{
  "activation": "relu",
  "init_std_up": 0.0246,
  "warmup_steps": 200
}
MLP neurons of a small language model. Each row is named by its layer, matrix (up: input weights) and neuron, and shows model dimensions 176-271. Each number is 50 + 12 x the weight over its row's rms, rounded and kept within 0 to 99.
Before each neuron's rows, "fires in" lists the words (lower case) most often at its 100 highest values on Wikipedia text that the model never trained on.

fires in: "at", "of", "among", "from", "feat", "upon"
L5.up991:42 53 38 58 56 48 62 44 65 43 78 39 44 58 39 53 43 47 48 59 32 49 69 44 31 51 44 39 58 51 52 36 61 63 39 55 63 51 54 61 33 63 52 51 50 65 58 43 38 45 53 48 74 24 37 68 44 44 58 41 61 49 65 64 37 31 53 67 56 55 45 57 48 42 61 39 43 43 19 28 62 71 57 57 74 65 64 54 50 72 43 56 34 70 59 40

fires in: "an", "christmas"
L5.up1317:54 29 44 42 43 64 55 63 34 49 48 59 46 63 38 47 42 72 43 69 63 71 70 48 51 52 47 48 35 57 30 29 60 49 40 49 44 50 56 41 50 76 52 55 29 60 57 63 47 50 37 72 81 65 51 49 52 44 44 38 33 60 58 52 51 44 37 45 46 57 53 54 57 51 48 47 52 50 48 59 39 67 58 50 54 69 47 40 30 54 33 47 38 30 51 69

fires in: "was", "is", "were"
L5.up775:67 27 68 49 45 56 53 50 32 54 70 38 62 63 58 43 46 55 57 63 54 30 54 69 55 49 54 47 19 17 36 38 56 55 64 47 45 58 38 57 60 38 41 51 61 53 26 73 63 51 32 48 12 64 47 36 40 39 48 59 47 52 57 48 43 42 51 46 40 42 48 69 50 60 56 25 44 51 51 43 46 53 44 37 33 49 44 64 44 61 62 43 48 64 59 53

fires in: "the", "of"
L5.up1502:65 39 50 53 74 63 63 53 57 52 44 62 77 40 40 61 54 47 47 40 39 50 50 63 57 54 62 58 49 56 45 57 48 42 44 79 51 67 52 61 40 63 33 57 16 58 53 54 65 39 64 51 53 52 38 37 47 38 46 34 45 70 56 47 46 34 60 57 49 33 41 60 50 44 73 56 50 49 47 52 27 60 29 30 41 35 47 34 32 67 55 73 66 72 53 45

fires in: "an"
L5.up1245:26 42 67 33 26 45 30 61 39 41 52 37 47 52 45 60 51 56 67 41 51 55 50 63 41 54 47 58 40 48 28 55 72 46 33 55 42 53 48 45 60 76 38 61 23 33 58 58 61 45 66 39 54 31 52 61 59 50 57 42 31 64 55 46 37 38 71 54 50 46 29 58 64 51 33 42 35 36 34 30 52 49 45 36 55 26 48 42 50 55 62 30 61 43 45 57

fires in: "in", "from", "of", "within", "to"
L5.up406:45 64 46 67 58 50 47 32 49 57 48 40 46 29 65 40 41 35 44 80 49 66 47 43 54 21 40 50 51 64 54 53 49 47 70 47 62 55 48 39 43 59 60 44 36 37 45 66 52 20 56 59 44 50 58 46 60 44 71 42 47 57 50 47 88 68 44 50 52 50 32 49 45 38 44 52 32 22 43 56 55 60 47 47 50 34 51 46 49 34 74 42 45 30 33 34

fires in: "an", "ancient"
L5.up130:47 36 52 49 23 66 57 50 41 43 47 65 60 42 79 55 51 64 47 39 53 43 61 51 55 36 57 65 61 56 33 24 52 51 42 58 31 62 52 53 47 64 77 42 23 52 49 48 21 49 65 42 53 63 47 74 52 48 74 56 42 55 36 45 38 55 57 65 38 59 66 42 58 47 43 48 44 38 41 51 53 65 53 46 49 36 61 35 51 42 51 50 69 71 23 70

fires in: "as", "where"
L5.up1651:59 32 40 59 60 50 32 51 43 66 57 48 45 45 51 37 50 45 46 62 68 41 51 56 44 54 37 48 63 66 58 76 49 56 75 51 34 52 38 42 69 47 40 29 46 41 37 51 44 67 64 64 51 50 47 59 34 24 49 33 47 47 45 64 78 60 32 34 48 62 45 57 41 40 37 64 57 30 54 45 29 53 35 39 37 59 64 51 44 28 54 49 57 51 46 60

fires in: "is", "island", "islands", "islamic"
L5.up856:60 28 51 71 50 32 55 40 44 44 32 46 52 52 46 37 44 61 56 34 72 55 64 59 52 48 68 49 28 60 44 44 47 57 59 44 59 65 50 51 53 42 34 48 49 43 44 47 66 70 18 51 27 48 51 52 25 52 32 41 48 53 61 43 56 60 56 41 52 54 48 69 53 44 50 45 49 28 56 69 67 64 43 56 38 51 34 59 66 52 40 43 39 54 69 52

fires in: "was", "is", "been", "came", "does", "are"
L5.up76:68 69 71 44 52 50 63 78 38 51 34 52 56 38 54 75 70 62 57 58 56 44 65 51 47 68 15 45 37 72 41 68 89 44 52 55 52 77 36 31 66 68 17 44 38 70 22 61 75 66 57 51 53 65 47 48 38 43 52 45 49 51 43 53 48 55 33 36 67 63 47 47 58 64 51 56 58 54 42 63 55 42 67 43 51 47 38 40 56 40 40 50 66 58 62 36

fires in: "is", "are", "has", "was", "been", "were"
L5.up1283:35 47 65 32 52 41 53 42 39 42 53 61 37 60 56 48 68 38 54 67 52 39 45 54 50 41 37 68 43 64 50 33 49 53 52 26 38 55 26 41 61 51 64 32 61 57 50 51 33 34 54 50 69 30 66 37 51 57 40 59 29 38 47 39 48 54 47 61 76 66 57 42 55 37 60 39 38 63 49 36 59 34 56 37 66 40 37 39 65 52 65 61 51 73 39 62

fires in: "of"
L5.up411:62 47 49 52 35 60 58 52 37 30 53 37 58 51 55 55 48 58 39 40 51 44 54 50 44 50 57 42 62 56 55 50 50 60 36 58 43 56 34 50 45 52 51 48 46 52 49 47 50 50 46 58 55 61 57 47 49 51 58 46 41 35 45 60 47 49 61 50 46 53 39 51 56 30 39 47 57 24 83 67 61 56 62 45 61 72 71 53 58 55 54 50 53 42 57 48

fires in: "was", "were", "musical", "concert", "available"
L5.up1421:68 38 47 67 52 48 45 50 59 36 51 67 76 53 42 36 52 67 38 35 38 46 53 29 48 51 66 46 34 43 62 55 53 74 43 41 31 61 26 39 51 32 58 31 51 66 38 44 33 70 53 59 57 70 57 49 40 62 63 54 42 51 51 34 71 52 27 51 65 39 50 65 53 39 55 42 40 51 54 35 59 53 58 78 57 27 36 42 55 59 65 55 61 71 42 47

fires in: "was", "were", "as", "thought", "been"
L5.up1783:47 25 40 44 39 46 26 48 40 28 60 51 50 50 29 51 36 77 61 62 43 68 55 27 30 24 46 51 49 30 72 75 64 44 57 43 71 45 50 48 45 39 27 40 48 43 19 59 42 63 26 49 23 62 49 52 32 56 42 33 56 49 46 52 68 54 55 74 41 45 36 41 51 50 51 39 41 53 23 72 41 58 39 56 51 54 50 33 71 50 78 45 67 51 52 31

fires in: "the", "if", "other"
L5.up477:60 44 35 67 76 51 33 48 53 59 40 68 41 55 55 59 38 37 62 90 59 47 51 40 46 31 55 81 44 49 52 48 65 44 66 47 66 71 52 40 67 46 61 38 63 70 71 18 65 64 47 45 44 61 60 55 30 45 73 44 54 49 73 71 52 63 51 46 26 62 47 54 46 28 53 63 58 50 63 49 31 55 34 43 36 47 55 35 72 47 49 57 43 55 49 55